{"d_model": 384, "n_kv_head": 3, "init_std_qkv": 0.0279, "init_std_o": 0.00548, "init_std_up": 0.0279, "lr": 0.00157, "decay_shape": "square", "final_lr_fraction": 0.0, "batch_tokens": 131072, "seq_len": 384}
MLP neurons of a small language model. Each row is named by its layer, matrix (up: input weights; down: output weights) and neuron, and shows model dimensions 0-95. Each number is 500 + 50 x the weight over its row's rms, rounded and kept within 0 to 999. Numbers have three digits each.
Before each neuron's rows, "fires before" lists the tokens most often just after its 100 highest values on Wikipedia text that the model never trained on; "fires in" lists the words (lower case) most often at its 100 highest values on Wikipedia text that the model never trained on. A number after a token or word is its count.

fires before: " " 87
fires in: "march" 33, "february" 15, "august" 9, "september" 8
L4.up1422:547445495495450469583483542485422475431543480490518460466601527498545566489514526515465500495518487585455509571537502525493496476535445473493425545393499519510491412468440511497508456524451498445503554533412512453527539473503510499435465440525472472569417496424618560409522493569510549488
L4.down1422:572427539528506570508477492462370486412382575616537453453414512540502512546404558503502541478566470511436458467482498489490533492550478521550567552514522562456539410564572478579435406473527593502495525509485525361532501503464489531458432511453440486460495543486542499534527361456482520447

fires before: "." 38, " " 24, " mi" 4, ":" 4
fires in: "no" 21, "n" 17, "7" 7, "chromosome" 5
L7.up1270:460461510594593524549495498479451426492485481512462630403492437474512473579479467558494460532472419423425408528463547470521483470506453496539502461500439494560516515461401525608461443512499485465571531544549506444528530567491508494529451448531522525410500559503686521430497513392498568507
L7.down1270:543473509415518508565522415520517560564499473419523411516533479505474518557504510435452565551565478487511556451405480461546559540458522528393569379537562485460532502572492460480473517453543508540502521433508515434446504549483467468527514490531478461483547505468495479521543485521573575495

fires before: " the" 55
fires in: "at" 83, "from" 5
L5.up486:555430563464546567388457524460527421440575471472567545464539510581509579573426498466506467455460493433415559469575425541514466505469628497468464507434413567496573621460525538476487533609453507562499522546467510533535475594449524503569587504486508510392577513492572574546512485432487532479
L5.down486:499517381442520452488508500569416460534527458496536442610537618514610529424504512455480467440438473421543427483587441540402476500558542501544521472459478607489458501443538487496503443503424574545480415514590550553531545457464491539594516568430541440450467509549570402514501530449577429477

fires before: " " 76, "," 8
fires in: "july" 14, "august" 12, "may" 9, "june" 9, "january" 7, "march" 6
L7.up724:511594487542481487506540538526523446519535567485497420428545421505597444495454465431595534409539439479511571517471476390509499448529478527446400518504567513591462525524503443479462477546452486506444484501458490569537452530559542483440427523513533463378524527407534534436544543553426476482
L7.down724:517500514529505583544398500449513546557443471457537406460432510443442404365469440487448490445519427470486595410488615418477520602573486515509504606482488589513479484487446507495562562627484514427458512534439543532563589511453469493428540428523453410532480595513494477496485524454389481486

fires before: " well" 19, " the" 14, " a" 14, " of" 7, " an" 4
fires in: "as" 84
L7.up803:472553647491524438455477580448510542513416507535557578484434484452510420513541501406478541557525487525512532551419468523493579515497537491514599478392458458560515427623491494476579498449544541514485454502537559523503558492493395451517502482427537512500550393441546466441497494485460560555
L7.down803:566553475484463546528496542565528541448535464566526499527446500520508539467461578480455482475535482588533505485471535486519440524495502524612516418465528480525555503416473513437536600531575599548549513548465484572533468445496470559561471564567476414443509446571524493434476576540499502586

fires before: " " 30, " the" 22
fires in: "on" 87
L4.up519:558439508546502550416500520523416433529464526515467551496570510516470473445511493546575433461459554497548436496530452518509517427515483504492429457575493541478516438434472491479538378584531468609478542476505494501501494580499462522531528510527537450461484502484522487526480524568532509499
L4.down519:508577477570632437432431515495575563532550498457416546496501530511419472466507653537570545527602473380521542486544505511551531493502379484602575402460418414567430468500543484471483455534488478424576422388537391540517557502465549536544560491570487537499519464511567482418552491490451598548

fires before: " as" 31, "." 22, " |" 6
fires in: "well" 33, "0" 6, "both" 6, "known" 6, "total" 6, "116" 4
L4.up443:506487545513507446493479414463494506523416537466460524619535535550501519432433507572457474532514415412504514462450571509418532503534463453649509468608519535493501470597483526576541496522473565527427446553478485540470369489497457382493551514465603540541476504405454565520544440549533537545
L4.down443:496538562502535486487493434531511513410508499488542553524459500517446514518543488541547602498456514531464507491563408542432432519569526441493482521436482445520478576505514553538432451488484483419473564486522483501403499493430597575526440470436408424405470391487554563526502392486516413522

fires before: "0" 33, " which" 8, " the" 7, "2" 5, "4" 4
fires in: "000" 22, "of" 11, "after" 6, "as" 6, "500" 5, "from" 5
L5.up585:449527460512571486483605547464469417477547524568504463478547513445483569491505550435482544437471435528504521524394507419498441496456469560519503482486458445525500534525445440435426582531513440496525492619538476545484564577481671469523547472585502550547559389528452438446421491376513484491
L5.down585:456534431474496602439489587470468495472438541426477528479543469416453623579498505450550546458419503603547450451523573524490529588486488512526584536573473457497550478506508394477465478546588479518485547539431502485480506487572554500496616487623529588576472580493534477487463569465561536532

fires before: "0" 52, "," 4
fires in: "000" 40, "500" 6, "100" 6
L7.up1091:493430522561618522525438518503539382427471519493449530507512638421602587522459580480552575443463506463539499595529559510411476544502527477513526471501522517563454534526528460465496479460403574432485554379523509508478466501491469454559545524475586546585558484604477543561576498479474530563
L7.down1091:503566376588563519502538495428474495612463544472408534434506528558424537566511424465416449553501511552426512454523465476493431494547455442492486562448524443491515489447487551459462503542620651497504481474515447536468501618491589442464485442505519556535436471406542459460580415480527503573

fires before: "." 71, ".," 13, ".D" 4
fires in: "s" 21, "c" 14, "jr" 11, "g" 8, "d" 6, "inc" 5
L7.up712:430457494520487575544524526488519479522533543543580479581517590399513516476538472500475521523465489431462439473562534499467549510524539542447469451393475555563609519488531493521490416444492564493516631516567525468536568450573457502437511500525594482508453523494533551516532467544499573471
L7.down712:479517522545545534539532527465438505460475538477623436600446542546483501521477480434529480464523504448525525432484455483538622417473486501474465442534487550464605434490464462640519454510545600540413617482621510496586452475429448519509435623513477412410497533470453514451527565502429590516

fires before: "–" 19, " |" 19, "." 12
fires in: "0" 60
L4.up292:399564580482583515435579496441540501479479530484409468484528483478486403552618537402477418573507419468474466496513505461504511476485464558510607432485552508495517470520469464529477475449475430558431473559656572502501394428592560520481560433557447426527500501524411489545534509438476459529
L4.down292:543482466569509624505462495483430528557586510512507498514368501412450461474535434485361437493507525488468462506458521600488500506506456493583490521440545441446515453348538527464416457431467459538595461504535495443477361473505511561555570564533516581476517493471528526454438433422436487524

fires before: "." 40, ".," 13, " as" 7
fires in: "jr" 12, "g" 9, "well" 9, "d" 7, "f" 7, "s" 6
L6.up500:493466509490489495550567484440483487529391559487458467543496526491471484471554459541551615484392529559533414475605598481485445516566523473631526556450478519580581543645447455503464435514605508520505500389488507433460472433528551562506529508492476527491475530562447456444552419498540450578
L6.down500:476426568544502466514650529545522500484426523373505487583541485502482510479463494565502562527370468490516541512556493452509451477506538513516442382559541511564554508533401553419439551548522508483532444513456467467454520469437477518507511542448522530545465564520523433453505458408492526536

fires before: " the" 43, " a" 5, " his" 5
fires in: "during" 71, "in" 5
L4.up1430:526567536521501551417488435558550581490454549505493431541587461457543515448360422498451435557473578430520698519581471515599492509529490429583470462479530493501480494498492517574497500540454549540509612485397541514467491494487542491419470465543505470452576454466483474495547466499420472525
L4.down1430:548483521355435525574412513452568568431504546531525460443528520510497485462478502435484450439653501502503545490528543490517538531492460544524523561515539513465530521439510511434479460450472400603487521499486534476558570432488512406544469551473463456482571376555456525566489522511429439527